Part of a small language model's weights.
Size: 9 layers, width 192, MLP 768 squared ReLU, vocabulary 620, 5.48M parameters.
Architecture: LayerNorm before each block, learned positions, biases.
Training: a variant of Muon for these matrices, 91M tokens, 11111 steps.
MLP neurons of a small language model. Each row is named by its layer, matrix (up: input weights; down: output weights) and neuron, and shows model dimensions 80-175. Each number is 50 + 10 x the weight over its row's rms, rounded and kept within 0 to 99.
After each neuron's rows, "fires on" lists the tokens most often at its 100 highest values on Wikipedia text that the model never trained on; "fires after" lists the tokens most often just before its 100 highest values on Wikipedia text that the model never trained on. A number after a token or word is its count.

L3.up630:42 49 45 44 62 60 55 62 50 56 55 32 46 57 56 53 50 46 44 47 55 50 42 30 48 45 56 48 58 35 36 41 40 51 50 54 45 43 35 59 60 52 60 44 37 54 29 39 48 44 45 59 51 45 51 49 79 54 53 41 42 57 58 60 47 61 44 36 60 55 54 36 61 51 66 53 60 44 61 60 54 38 66 43 58 70 35 56 28 28 50 67 48 39 52 52
L3.down630:44 43 59 54 59 51 71 27 32 48 34 47 57 56 48 53 58 47 50 42 57 58 32 51 56 41 47 61 30 48 53 23 66 46 44 46 73 46 44 43 36 51 57 45 36 44 62 44 50 40 54 43 30 52 52 48 45 58 64 40 55 64 35 46 66 59 48 46 49 53 42 48 41 57 43 59 58 44 46 50 41 35 52 47 40 49 47 53 28 54 29 43 41 40 56 62
fires on: "l" 36, "f" 25, "m" 13, "el" 9, "w" 5, "le" 5
fires after: " re" 62, " Re" 9, " R" 6, "R" 4, "s" 4, "p" 4

L3.up291:64 49 54 49 58 65 60 58 44 35 58 47 41 51 43 57 46 35 37 36 51 48 58 56 79 57 50 48 68 43 50 52 62 46 40 43 28 52 32 70 51 59 41 55 49 48 45 50 39 61 60 48 51 61 40 58 46 40 45 57 44 60 45 45 44 55 46 55 62 37 42 44 52 59 53 47 44 57 41 58 67 57 75 43 44 40 54 27 41 46 75 67 47 64 53 54
L3.down291:47 54 50 47 61 64 35 44 39 44 36 48 53 49 58 40 53 48 67 51 50 37 46 50 60 46 41 57 58 52 55 44 66 47 55 28 67 52 63 46 60 56 54 36 55 45 51 48 39 54 53 43 32 47 43 48 45 54 59 46 35 52 54 40 40 52 62 64 52 45 43 64 57 40 68 50 72 59 55 45 47 59 47 48 28 56 57 42 32 50 43 37 43 62 37 48
fires on: "m" 30, "k" 24, "end" 20, "and" 12, "ack" 9
fires after: " for" 30, "m" 20, "an" 19, "t" 19

L3.up485:53 64 55 52 51 38 46 68 47 43 54 36 57 70 71 54 57 40 51 47 46 63 48 35 49 54 43 61 40 52 37 44 50 48 50 55 34 29 18 35 56 63 60 61 49 40 57 48 41 57 59 62 49 56 65 76 46 38 48 48 54 41 54 38 47 37 37 40 41 40 66 60 66 52 53 56 38 52 47 50 63 51 58 73 61 62 34 65 46 41 38 65 53 60 47 43
L3.down485:50 56 49 60 53 46 43 58 36 38 49 46 35 56 35 56 53 39 56 48 67 44 40 40 48 63 49 60 67 59 53 35 43 45 43 50 31 54 50 36 50 60 40 44 47 43 64 56 50 63 42 56 37 53 52 49 53 27 53 39 49 59 51 51 43 31 28 47 44 57 64 53 58 54 61 44 57 54 54 48 61 50 48 58 39 59 47 68 32 63 62 62 47 59 50 48
fires on: "t" 38, "r" 14, "ack" 12, "ain" 10, "ar" 6, "if" 5
fires after: " ar" 42, "r" 22, " Ar" 16, " re" 5, " w" 4

L2.up31:35 51 44 51 60 41 56 61 62 41 46 49 36 40 40 49 69 50 56 40 47 57 42 57 61 51 39 38 46 68 44 41 58 68 51 48 48 53 64 43 57 53 26 40 50 52 41 54 52 47 51 46 58 47 47 30 53 34 47 55 54 72 57 37 53 47 53 61 52 56 53 63 36 44 51 34 39 40 57 56 53 34 55 45 47 53 52 46 49 31 61 40 54 47 67 48
L2.down31:52 48 46 50 60 60 59 54 43 47 61 66 53 44 50 61 40 53 38 68 56 60 59 54 45 52 40 38 27 50 61 51 55 58 59 59 53 45 42 22 48 55 46 15 44 46 66 51 63 28 47 45 52 58 43 36 65 49 46 48 53 58 48 66 46 52 53 36 70 50 54 39 53 53 51 37 40 54 44 38 45 47 64 62 41 44 38 50 38 42 42 47 47 77 51 59
fires on: "3" 31, "ist" 28, "ep" 22, "ail" 5, "2" 5
fires after: " " 31, " d" 30, " D" 23, "on" 7

L3.up279:60 55 63 56 52 49 49 34 57 38 41 55 38 40 53 47 56 57 65 55 61 53 39 67 58 38 73 45 39 50 58 31 50 40 33 51 42 46 52 57 54 43 40 64 49 49 53 39 44 48 51 39 43 59 62 54 55 67 56 58 53 55 58 48 36 50 46 29 61 63 63 60 56 55 42 53 50 52 53 54 24 52 51 37 44 37 57 40 73 48 60 62 41 41 41 51
L3.down279:29 30 63 62 59 43 50 69 56 47 63 50 41 45 54 46 57 50 45 59 48 49 45 56 47 67 48 66 31 55 44 47 24 49 49 37 47 30 56 47 51 62 59 64 30 55 57 44 28 65 49 38 49 45 55 33 53 58 58 47 52 33 56 57 54 47 55 40 53 46 53 62 70 58 52 45 31 49 51 56 65 43 45 68 60 67 35 42 56 46 60 59 70 38 53 46
fires on: "t" 56, "as" 16, "ed" 11, "s" 4, "ar" 4
fires after: "at" 16, "S" 14, "it" 12, " l" 12, "l" 9, " L" 8

L2.up749:62 35 53 55 55 48 54 53 33 53 31 53 61 33 56 61 24 56 41 49 41 44 62 49 61 51 54 36 46 42 48 53 53 56 45 57 58 57 63 62 54 29 57 51 46 68 29 53 47 59 54 54 48 35 67 55 41 61 57 57 59 45 66 57 60 40 39 48 58 24 45 54 45 54 48 46 41 45 58 48 51 51 63 52 45 40 51 37 51 38 49 43 41 55 47 32
L2.down749:70 40 59 60 59 42 66 64 67 48 54 59 31 45 68 43 38 48 55 32 50 31 66 42 47 41 51 45 40 47 51 67 44 61 31 47 52 52 50 41 37 44 56 32 35 70 64 56 27 65 45 39 54 33 53 43 47 54 59 40 43 46 47 66 32 44 48 45 55 45 35 47 53 57 55 49 55 46 40 53 53 45 49 59 30 55 42 54 56 53 34 59 48 58 55 57
fires on: "-" 93, "ad" 4
fires after: "\n" 34, "\n\n" 21, "==\n" 17, ".\n" 17

L2.up129:58 47 45 48 35 49 25 41 44 52 40 35 46 66 60 29 50 47 59 46 46 49 54 50 59 57 57 42 59 67 44 51 37 47 35 43 56 46 67 64 53 58 62 45 42 50 36 43 41 49 60 37 52 52 53 47 43 67 62 51 45 63 57 54 53 54 48 40 66 56 75 37 54 49 59 48 66 67 79 35 39 39 79 61 41 51 43 34 46 52 57 41 54 59 58 49
L2.down129:63 40 47 50 65 57 41 33 48 31 56 38 39 37 49 53 48 37 35 52 48 50 51 46 39 47 58 67 62 65 48 56 58 38 45 46 52 39 48 58 61 54 40 54 38 52 43 70 36 70 48 33 54 62 83 65 61 56 42 49 44 57 64 58 58 58 53 58 64 52 35 52 65 61 49 60 48 59 51 47 54 79 40 51 33 52 37 49 41 55 28 42 55 49 37 47
fires on: "k" 40, "ign" 29, "port" 12, "ork" 12, "h" 7
fires after: " s" 17, " S" 17, "es" 13, " w" 11, "oc" 9, "as" 8

L3.up446:51 53 51 55 50 56 51 53 33 29 53 46 44 49 48 42 46 43 49 54 49 59 43 46 55 42 74 43 39 56 46 42 38 53 68 46 54 36 42 61 56 56 73 47 59 60 44 69 34 51 44 58 63 59 39 65 59 62 60 41 43 50 49 39 38 25 49 62 53 47 55 67 50 51 59 40 43 42 48 62 57 58 58 51 48 49 42 55 52 55 42 52 53 52 65 42
L3.down446:47 43 72 55 51 56 46 56 49 44 31 40 51 39 50 57 31 44 47 46 73 45 34 54 43 48 55 62 41 48 43 37 51 44 54 45 33 64 68 29 46 45 45 53 55 54 47 64 36 55 47 39 40 72 46 53 51 50 61 60 45 63 44 51 57 54 49 45 38 56 54 52 54 54 73 47 48 54 46 45 36 52 37 41 58 38 67 65 39 54 52 56 46 55 21 56
fires on: "t" 46, "ar" 31, "." 5, "l" 5, " l" 5, "ay" 4
fires after: " ar" 26, " re" 23, " e" 7, " comp" 6, "ar" 5

L2.up550:56 59 49 54 50 36 46 62 62 28 53 45 41 62 43 55 41 62 47 43 60 39 44 59 55 39 60 52 39 32 29 55 70 51 52 39 73 50 48 56 62 52 55 47 60 55 49 38 61 40 55 56 51 36 50 56 49 46 72 52 37 31 58 57 63 43 52 55 58 51 50 29 49 52 37 73 49 41 79 57 57 43 42 39 40 56 44 51 53 39 68 49 33 49 54 45
L2.down550:56 41 41 61 62 62 38 45 47 67 51 60 51 60 54 54 56 47 43 57 45 54 52 57 43 46 48 28 61 36 58 67 39 52 48 62 60 49 45 56 57 43 46 46 51 48 29 52 57 50 47 46 56 62 46 57 54 44 54 48 47 56 41 44 35 34 69 45 64 47 66 45 54 51 61 48 51 54 48 46 49 46 63 60 49 55 42 57 40 50 44 51 44 48 54 50
fires on: "om" 18, "k" 15, "h" 11, "um" 7, "ay" 7
fires after: " C" 32, " W" 9, " R" 9, " N" 9, "C" 7, " Ar" 7

L3.up515:63 54 45 57 73 55 50 54 47 39 64 63 54 58 63 40 55 44 37 52 49 56 46 80 70 50 50 53 47 50 49 33 39 62 43 44 52 50 54 57 43 29 42 48 45 55 81 44 46 46 49 44 56 37 42 46 40 50 54 40 65 48 61 53 24 55 33 48 53 48 33 43 51 44 39 65 37 60 44 34 73 48 40 38 55 43 55 52 58 54 56 24 53 59 50 37
L3.down515:34 49 46 52 69 66 47 43 51 56 46 56 47 49 39 39 51 48 57 36 41 66 49 39 53 51 62 43 51 50 50 53 46 71 37 66 56 42 64 48 55 54 58 72 39 61 37 45 43 51 68 36 42 32 48 26 54 37 48 49 41 41 62 42 37 34 29 65 44 49 55 56 48 39 53 45 45 56 50 49 53 65 66 69 44 63 49 58 45 33 61 40 35 40 44 54
fires on: " P" 16, " D" 11, " N" 10, " H" 9, "om" 8
fires after: " in" 38, " S" 13, " to" 9, "|" 8, ")" 6

L3.up584:60 42 45 51 54 50 33 56 37 45 34 38 47 51 53 44 43 47 50 46 50 57 43 28 53 65 42 45 54 59 45 35 49 66 61 37 35 42 65 54 46 39 32 54 35 33 40 66 35 40 56 40 45 49 42 26 51 51 69 63 50 51 65 59 30 60 43 38 52 36 68 68 30 45 60 48 58 42 29 42 55 35 60 53 46 63 51 50 43 45 49 54 56 50 58 43
L3.down584:59 57 44 38 55 47 63 45 56 62 55 52 41 42 61 54 43 55 60 59 55 33 42 63 37 46 41 47 52 70 52 49 59 41 63 72 62 65 55 42 55 49 58 40 44 57 44 64 65 32 48 41 61 59 43 42 54 45 45 38 44 62 47 54 36 45 62 46 35 58 66 68 68 49 50 53 36 46 44 49 48 48 53 68 42 51 47 37 59 48 40 35 36 50 52 43
fires on: "up" 55, "f" 24, "en" 6, "ord" 4, "m" 4, "t" 4
fires after: " " 37, " s" 26, " pro" 8, " S" 5, "s" 5, " ex" 5

L3.up25:61 74 61 58 54 44 48 42 43 36 53 72 64 50 45 41 44 60 60 49 44 46 34 38 62 43 40 43 53 46 49 56 38 52 66 56 52 55 65 54 45 47 49 47 68 64 40 59 36 64 63 60 55 38 63 40 61 48 48 45 42 48 45 50 55 49 30 43 40 49 37 39 53 43 43 52 53 45 60 49 57 46 69 37 46 41 46 43 50 58 44 53 52 36 64 56
L3.down25:54 32 49 55 65 53 41 56 38 54 51 51 53 51 54 46 34 44 46 55 49 49 62 40 52 41 62 59 44 50 60 34 35 26 51 74 36 56 52 56 44 42 59 57 41 39 36 41 55 47 40 63 59 61 40 59 64 42 29 31 38 68 47 44 55 60 53 35 58 52 68 43 52 54 83 36 50 45 31 52 60 42 47 47 58 60 57 29 43 54 52 45 57 62 57 51
fires on: "ec" 67, "u" 16, "==" 6, " s" 4
fires after: " b" 43, " s" 24, " B" 8, " S" 7, "\n\n" 5

L3.up18:57 64 40 37 67 38 53 62 61 57 54 51 51 48 60 60 47 54 47 37 49 42 52 48 43 56 47 38 49 53 53 48 52 46 56 67 49 54 62 47 39 40 49 52 52 60 55 53 36 57 50 58 61 40 52 57 56 53 64 74 37 49 60 52 46 24 41 53 59 36 82 59 53 55 50 53 72 44 50 40 38 52 51 40 56 51 42 58 62 53 33 47 44 48 60 44
L3.down18:55 35 45 78 52 45 39 59 52 65 50 71 42 52 69 28 43 44 45 50 54 36 65 41 55 39 52 49 65 62 57 57 36 73 64 39 37 51 51 48 47 46 39 45 40 70 46 60 32 57 46 49 47 51 56 52 34 49 54 51 43 51 39 50 61 56 52 47 57 46 54 46 43 47 55 51 54 54 57 62 49 61 40 36 44 57 54 45 40 31 55 40 61 48 49 62
fires on: "ac" 32, "-" 20, "re" 16, "et" 9, "ap" 9
fires after: " s" 11, "\n\n" 10, "ar" 10, "==\n" 7, " J" 6, " The" 6

L3.up342:53 58 48 42 52 39 66 39 56 51 32 46 49 61 49 49 42 56 51 57 73 49 62 53 44 39 51 39 50 55 46 65 46 47 64 54 49 43 39 63 52 62 57 62 37 55 58 48 63 42 48 55 32 69 46 30 42 47 64 49 33 51 48 22 56 54 49 49 39 66 54 49 54 40 44 68 44 38 54 51 40 45 54 58 57 44 52 71 53 50 38 71 55 47 51 50
L3.down342:31 57 49 47 50 34 49 46 63 26 50 55 42 45 62 38 54 46 48 42 58 57 50 53 43 59 57 33 49 37 63 48 55 45 59 51 41 37 58 53 59 35 60 57 45 41 36 40 55 52 48 57 49 57 81 42 44 36 43 31 41 47 43 73 41 45 43 53 68 54 61 48 53 57 36 42 64 50 61 58 62 40 55 44 52 67 72 31 44 55 48 48 47 69 45 57
fires on: "f" 20, "ow" 19, "all" 15, "i" 12, "ing" 5, "el" 4
fires after: "m" 24, "l" 17, "el" 14, "ur" 13, "em" 6, "r" 6

L2.up689:51 47 43 56 37 44 52 69 57 45 55 44 48 41 41 46 66 65 46 41 64 48 66 51 60 52 55 32 51 51 47 36 41 28 43 43 51 27 47 62 37 58 51 61 44 57 41 50 49 43 51 55 44 48 45 36 49 54 36 55 55 63 42 48 63 46 38 35 66 52 46 40 62 41 52 54 55 33 51 74 51 32 51 55 70 47 49 47 50 50 48 49 49 67 67 49
L2.down689:66 49 70 44 55 59 47 39 44 59 51 54 56 45 51 49 38 45 47 47 37 55 47 66 31 42 32 64 46 73 72 49 53 56 37 33 58 63 54 54 36 62 49 44 54 48 52 51 44 65 46 47 64 69 56 34 44 44 47 37 52 50 34 57 59 62 46 55 57 74 52 32 61 41 50 44 53 65 58 33 33 52 48 38 65 46 35 32 40 38 55 53 47 66 49 56
fires on: "==" 84, "\n\n" 16
fires after: ".\n\n" 78, ")" 12, "\n\n" 5

L2.up576:50 51 73 44 46 46 34 52 43 49 62 41 61 46 56 51 45 79 47 46 62 38 67 38 59 52 55 43 57 57 65 41 36 51 49 39 33 42 54 68 38 51 52 48 49 44 39 42 43 40 51 62 61 64 49 58 53 57 56 62 48 48 42 48 57 30 47 47 68 44 47 42 45 44 43 59 50 40 63 59 43 36 84 40 46 62 52 48 41 65 45 29 37 44 70 65
L2.down576:55 53 65 50 45 60 53 42 48 53 57 49 65 52 50 46 41 62 49 54 58 46 49 58 25 71 30 67 47 51 64 20 53 54 39 44 41 54 42 47 43 57 48 53 43 47 56 47 49 52 40 50 49 82 47 46 52 34 62 49 42 48 37 52 59 51 51 43 54 61 37 41 44 44 65 56 46 50 47 52 53 36 60 32 61 62 48 39 36 64 43 52 42 42 47 54
fires on: "==" 100
fires after: ".\n\n" 90, "\n\n" 9

L3.up653:52 51 50 56 49 46 48 53 34 51 63 63 56 48 59 58 52 62 39 52 58 68 44 38 54 63 54 34 58 69 53 46 46 32 46 34 35 57 63 53 55 58 48 51 57 57 46 44 31 35 63 58 54 64 29 55 58 63 38 42 43 58 38 44 37 59 49 48 59 54 41 50 50 61 49 56 49 64 45 74 57 49 56 41 54 56 53 43 46 45 52 40 49 52 68 56
L3.down653:53 38 57 37 58 45 33 56 47 55 64 47 46 36 49 53 41 44 49 53 64 57 48 62 47 68 40 65 33 68 53 60 65 40 47 43 40 58 68 57 41 52 42 43 45 51 46 57 35 49 49 47 54 63 43 56 41 52 53 33 45 36 41 53 50 61 46 54 49 51 57 48 40 60 54 52 49 63 56 32 56 40 49 41 53 68 37 64 26 63 46 45 51 49 49 43
fires on: "==" 99
fires after: ".\n\n" 67, "\n\n" 29

L2.up606:56 61 51 41 46 40 62 53 38 36 51 49 62 43 42 69 60 46 51 42 44 54 49 67 45 47 50 55 73 52 49 40 45 49 45 64 70 48 46 50 54 50 63 45 57 44 62 77 35 33 59 64 46 45 42 45 34 60 45 46 49 53 55 55 39 51 54 68 59 63 18 65 39 52 51 51 64 42 51 48 53 49 27 39 44 71 57 30 49 39 53 41 41 56 44 57
L2.down606:66 43 50 40 50 48 48 54 45 68 50 51 37 50 28 34 44 47 45 47 48 52 54 48 39 36 52 66 35 75 55 45 65 38 47 51 26 56 58 39 35 47 46 26 56 53 68 55 42 44 59 43 62 27 45 60 54 36 66 63 53 30 45 41 44 55 61 46 63 51 54 47 59 59 37 59 44 46 56 53 66 58 51 63 35 40 53 47 45 41 58 57 58 42 47 43
fires on: "am" 40, "." 31, "ot" 10, "or" 5
fires after: " n" 22, " N" 17, " M" 15, "o" 12, " " 4

L3.up7:64 48 50 52 56 49 33 59 52 59 39 55 46 52 50 49 47 28 47 47 44 33 55 49 61 43 55 48 70 55 55 61 54 57 57 53 56 43 66 57 75 63 60 49 60 59 47 53 44 67 43 47 64 55 60 51 52 45 54 60 46 37 56 76 46 42 61 60 62 30 57 57 52 74 54 55 58 64 60 47 55 44 49 61 41 16 37 59 55 52 61 52 50 56 42 46
L3.down7:61 48 49 55 45 55 36 40 47 52 56 37 41 39 47 59 44 50 29 51 49 55 53 54 33 40 62 74 56 46 49 47 33 32 45 20 75 54 62 52 57 43 61 35 39 54 71 65 38 60 49 30 45 61 35 52 37 68 51 48 64 61 44 47 60 60 53 57 46 39 52 49 63 56 60 60 49 68 75 63 59 67 32 44 36 48 48 60 39 51 42 49 43 52 45 51
fires on: "ign" 39, "m" 22, "k" 13, "ult" 11, "ap" 7
fires after: " for" 22, "es" 18, " s" 17, " res" 10

L2.up736:33 44 44 38 52 57 51 51 68 52 32 84 52 67 54 53 55 45 42 38 54 56 32 39 48 41 51 62 37 50 37 49 57 38 49 53 33 53 41 73 68 40 58 50 52 48 46 48 54 41 40 60 43 52 66 56 46 48 48 56 45 42 58 43 48 26 43 52 51 24 51 48 56 47 55 60 51 45 53 35 46 42 52 49 37 43 34 42 62 50 34 43 43 64 56 43
L2.down736:36 50 61 40 48 49 53 56 74 50 58 66 50 36 47 37 43 43 61 68 41 33 44 62 42 39 28 46 54 52 69 44 63 48 52 35 36 62 52 44 52 32 46 39 54 49 46 62 48 65 57 46 58 64 64 35 65 41 64 44 46 38 47 50 41 63 59 46 48 61 51 61 55 47 44 35 59 64 31 44 45 65 48 45 52 52 54 43 43 35 55 75 53 43 50 46
fires on: "-" 38, " p" 27, " the" 18, " P" 9
fires after: "\n" 38, " the" 14, "-" 7, " The" 6, "er" 4, "|" 4

L3.up209:45 47 37 50 40 35 43 36 51 59 52 56 42 54 55 61 53 51 43 52 57 44 39 68 46 53 42 29 37 50 56 52 50 43 69 59 59 53 50 64 66 61 46 49 63 53 37 52 63 63 56 46 48 43 58 52 32 60 54 50 45 52 55 46 45 62 41 50 54 48 71 49 57 38 58 44 49 37 51 56 43 45 22 44 81 47 38 47 42 37 38 49 47 57 62 36
L3.down209:42 48 54 51 54 58 46 66 46 40 45 55 61 39 38 25 46 28 39 54 44 55 47 52 38 57 48 50 59 55 64 45 59 47 47 40 59 41 53 55 60 24 56 50 64 46 49 63 46 64 60 34 58 39 41 48 48 52 41 44 50 44 49 56 52 48 66 63 54 61 40 53 80 47 54 47 52 64 61 31 32 52 56 43 63 50 59 49 31 43 46 59 49 60 44 38
fires on: " pro" 30, "ro" 23, "l" 19, " P" 8, " p" 4
fires after: " P" 39, " the" 14, "|" 8, "P" 6

L2.up415:61 46 51 40 41 64 65 58 60 46 42 29 38 49 50 37 32 69 51 61 55 51 54 52 55 55 54 38 40 61 52 53 42 65 76 31 52 50 51 55 56 51 35 32 41 62 59 52 50 52 59 42 58 57 50 38 55 42 44 59 43 56 68 58 49 57 47 42 51 36 57 30 42 49 58 60 54 60 54 43 50 40 53 45 50 36 41 56 49 42 53 47 65 53 62 40
L2.down415:43 71 33 50 51 46 48 59 46 49 38 53 48 58 44 50 46 47 57 62 67 34 50 50 49 53 49 59 42 55 59 52 46 32 49 47 55 64 40 52 47 51 51 55 41 51 44 59 57 30 52 35 38 49 50 39 59 50 48 38 36 36 65 63 39 36 42 60 59 70 72 44 52 54 57 51 42 47 57 47 26 56 50 42 52 65 51 37 36 50 46 41 36 53 43 50
fires on: "f" 31, "es" 22, "up" 19, "et" 16, "c" 12
fires after: " d" 26, " s" 16, "es" 12, " de" 6, " S" 6, " D" 6

L2.up638:61 43 58 57 66 44 59 48 55 34 40 68 26 55 35 53 52 71 46 46 41 47 51 43 43 35 39 44 50 43 39 75 57 51 59 48 51 39 62 54 34 46 43 45 55 48 45 41 62 29 66 59 46 38 58 40 51 39 36 62 71 47 53 50 51 29 49 35 68 56 38 56 63 45 56 45 65 48 42 61 41 41 59 40 47 50 46 51 50 38 54 51 35 56 43 44
L2.down638:65 30 56 63 53 46 67 45 61 65 39 53 52 50 61 64 40 22 65 47 39 38 46 43 59 54 63 49 36 33 56 59 35 48 48 57 50 43 40 27 55 63 36 61 43 61 56 65 47 43 45 49 54 42 55 46 40 44 63 33 44 57 58 33 62 56 50 56 55 48 58 49 51 42 46 48 60 77 36 39 50 61 34 53 55 43 25 49 59 63 53 65 55 65 44 58
fires on: "=" 36, "ell" 22, "ad" 8, "." 6, "ess" 4
fires after: "\n\n" 36, " C" 9, " w" 7, " r" 7, " G" 6, " c" 5

L2.up460:65 52 43 68 57 52 48 57 52 41 34 37 45 46 46 53 44 57 30 50 54 50 72 56 61 74 47 30 38 37 41 51 61 69 34 47 52 59 52 50 55 57 48 66 30 51 50 36 36 40 47 60 58 52 36 58 56 52 61 60 75 49 55 57 38 64 44 38 49 50 50 45 37 60 64 38 45 58 49 38 40 41 64 53 40 55 53 43 68 53 42 45 45 61 60 45
L2.down460:58 63 55 54 39 48 46 62 51 62 56 31 46 55 35 43 42 64 45 51 66 41 51 46 65 51 50 62 54 45 54 46 39 41 32 59 48 45 65 27 48 59 39 40 42 58 63 58 40 62 68 49 51 35 52 64 74 43 47 45 57 51 48 61 54 60 52 58 48 43 47 27 37 54 48 47 60 47 54 55 54 61 46 61 42 56 64 66 57 41 34 60 43 44 49 42
fires on: "her" 40, "ter" 30, "ant" 16, "er" 12
fires after: "at" 31, " S" 14, "et" 10, "as" 9, " T" 4, " " 4

L2.up494:50 45 63 53 56 52 46 68 81 52 59 55 48 32 49 38 66 50 61 48 62 41 52 38 54 53 59 37 39 51 59 46 31 50 49 53 60 51 56 63 44 49 44 49 57 29 47 42 36 49 53 41 39 49 38 39 68 58 55 63 43 66 72 36 57 50 47 45 57 70 62 50 38 62 63 52 35 69 52 39 46 53 53 49 47 41 64 47 51 55 41 50 50 49 68 47
L2.down494:44 52 60 60 54 55 55 50 58 49 55 54 54 57 59 51 67 33 61 66 48 40 57 56 26 40 52 48 36 67 61 62 51 51 61 34 51 45 59 40 43 48 56 44 23 33 41 52 56 50 39 47 41 47 66 43 55 54 40 47 40 54 38 55 62 45 68 33 59 56 60 48 57 33 50 30 61 25 35 43 55 56 60 68 49 52 46 55 66 51 53 48 48 45 37 49
fires on: "en" 80, "as" 9, "ed" 5
fires after: " G" 19, " L" 11, " H" 9, " R" 9, " K" 6, " l" 5

L3.up610:55 71 47 52 31 60 34 38 49 52 49 52 35 53 56 33 55 66 45 45 63 43 33 52 50 45 45 27 68 56 54 38 42 45 50 64 55 60 60 60 31 44 50 53 43 48 39 63 69 41 43 41 55 63 47 79 51 53 52 61 51 48 68 45 31 55 48 68 42 43 51 57 43 41 45 61 42 49 58 72 62 47 58 61 53 50 65 56 57 53 56 44 48 42 42 58
L3.down610:10 56 45 70 63 32 44 57 57 62 56 61 45 56 60 71 57 64 51 34 58 33 50 55 58 70 57 63 55 58 63 51 56 55 44 55 42 62 55 52 59 75 56 65 31 35 47 62 41 66 40 34 52 49 49 53 41 43 53 58 48 47 40 50 43 34 63 46 41 46 46 49 43 55 38 49 44 51 43 40 31 35 55 55 46 42 44 52 37 60 58 45 39 46 40 40
fires on: "S" 32, "m" 14, "C" 10, "D" 9, "A" 6, "R" 4
fires after: "." 73, " U" 6

L2.up615:49 39 35 66 39 51 33 50 41 75 44 44 54 48 60 34 72 59 56 39 51 44 59 49 54 43 40 36 68 44 38 47 55 54 54 62 44 20 60 65 24 48 46 39 27 35 63 52 45 50 53 48 41 36 51 50 58 48 51 65 50 63 55 55 60 42 45 46 66 26 41 49 36 63 69 41 43 26 64 46 41 49 47 47 40 63 38 50 53 55 46 61 46 54 38 50
L2.down615:50 28 69 60 43 54 53 66 38 75 47 35 41 44 51 61 34 25 39 47 42 43 52 58 55 50 65 59 42 57 58 61 50 65 48 62 48 64 54 56 47 50 63 38 39 56 54 56 49 38 53 48 47 29 59 47 57 45 58 64 42 47 45 36 43 52 44 59 67 54 45 51 27 43 39 48 50 61 49 55 42 62 46 60 40 55 55 60 54 50 35 59 42 48 52 39
fires on: "am" 49, "20" 10, "ge" 6, "ff" 6, "l" 6, "ad" 4
fires after: " n" 21, " f" 16, " a" 15, " " 10, " (" 8

L2.up17:47 64 52 51 55 43 43 54 39 59 47 51 56 46 56 52 67 56 56 28 40 38 54 45 77 55 30 29 65 76 38 59 61 57 32 53 49 64 61 54 50 44 62 47 42 39 57 45 42 55 50 65 59 42 49 56 32 57 69 55 55 43 65 50 39 61 53 51 49 60 50 43 42 54 45 55 48 49 63 52 34 54 45 56 60 64 32 53 57 50 43 71 42 42 57 57
L2.down17:61 45 44 42 34 44 46 59 55 57 50 51 39 53 27 47 48 53 34 58 57 35 34 75 52 58 43 39 65 50 54 48 51 36 51 55 48 40 51 38 41 60 50 52 52 66 43 37 45 32 57 54 56 43 49 50 47 46 69 43 51 46 57 44 43 57 52 69 57 46 61 50 48 43 54 52 54 61 59 56 53 61 41 62 50 39 51 46 43 34 35 65 58 49 32 54
fires on: "al" 14, "od" 14, "ter" 13, "is" 13
fires after: "et" 30, " m" 19, "as" 8, " M" 8, "ot" 7, "at" 5

L3.up750:55 46 39 55 60 51 59 58 38 34 54 60 44 53 51 53 56 61 54 56 46 60 46 31 53 41 63 44 53 50 49 39 53 34 53 70 57 45 34 64 38 46 48 53 47 45 31 48 50 52 56 51 62 66 48 71 54 61 57 47 60 38 71 60 26 60 43 46 56 53 30 46 44 30 51 48 38 42 48 73 64 53 36 58 54 65 46 53 52 53 47 46 40 59 42 27
L3.down750:54 46 52 70 39 54 60 50 64 36 46 40 42 46 63 70 53 49 56 46 52 38 35 64 56 58 39 48 41 55 43 45 53 53 32 56 60 40 33 39 42 56 45 63 47 59 61 48 53 48 62 69 52 52 53 31 24 53 60 59 50 70 55 62 41 37 44 62 64 34 59 47 50 61 47 52 56 46 49 52 51 49 47 42 38 33 59 73 50 55 66 52 42 67 54 39
fires on: " that" 23, "ack" 14, "===" 11, "ed" 9, "w" 5
fires after: "r" 26, " to" 15, " of" 12, " p" 6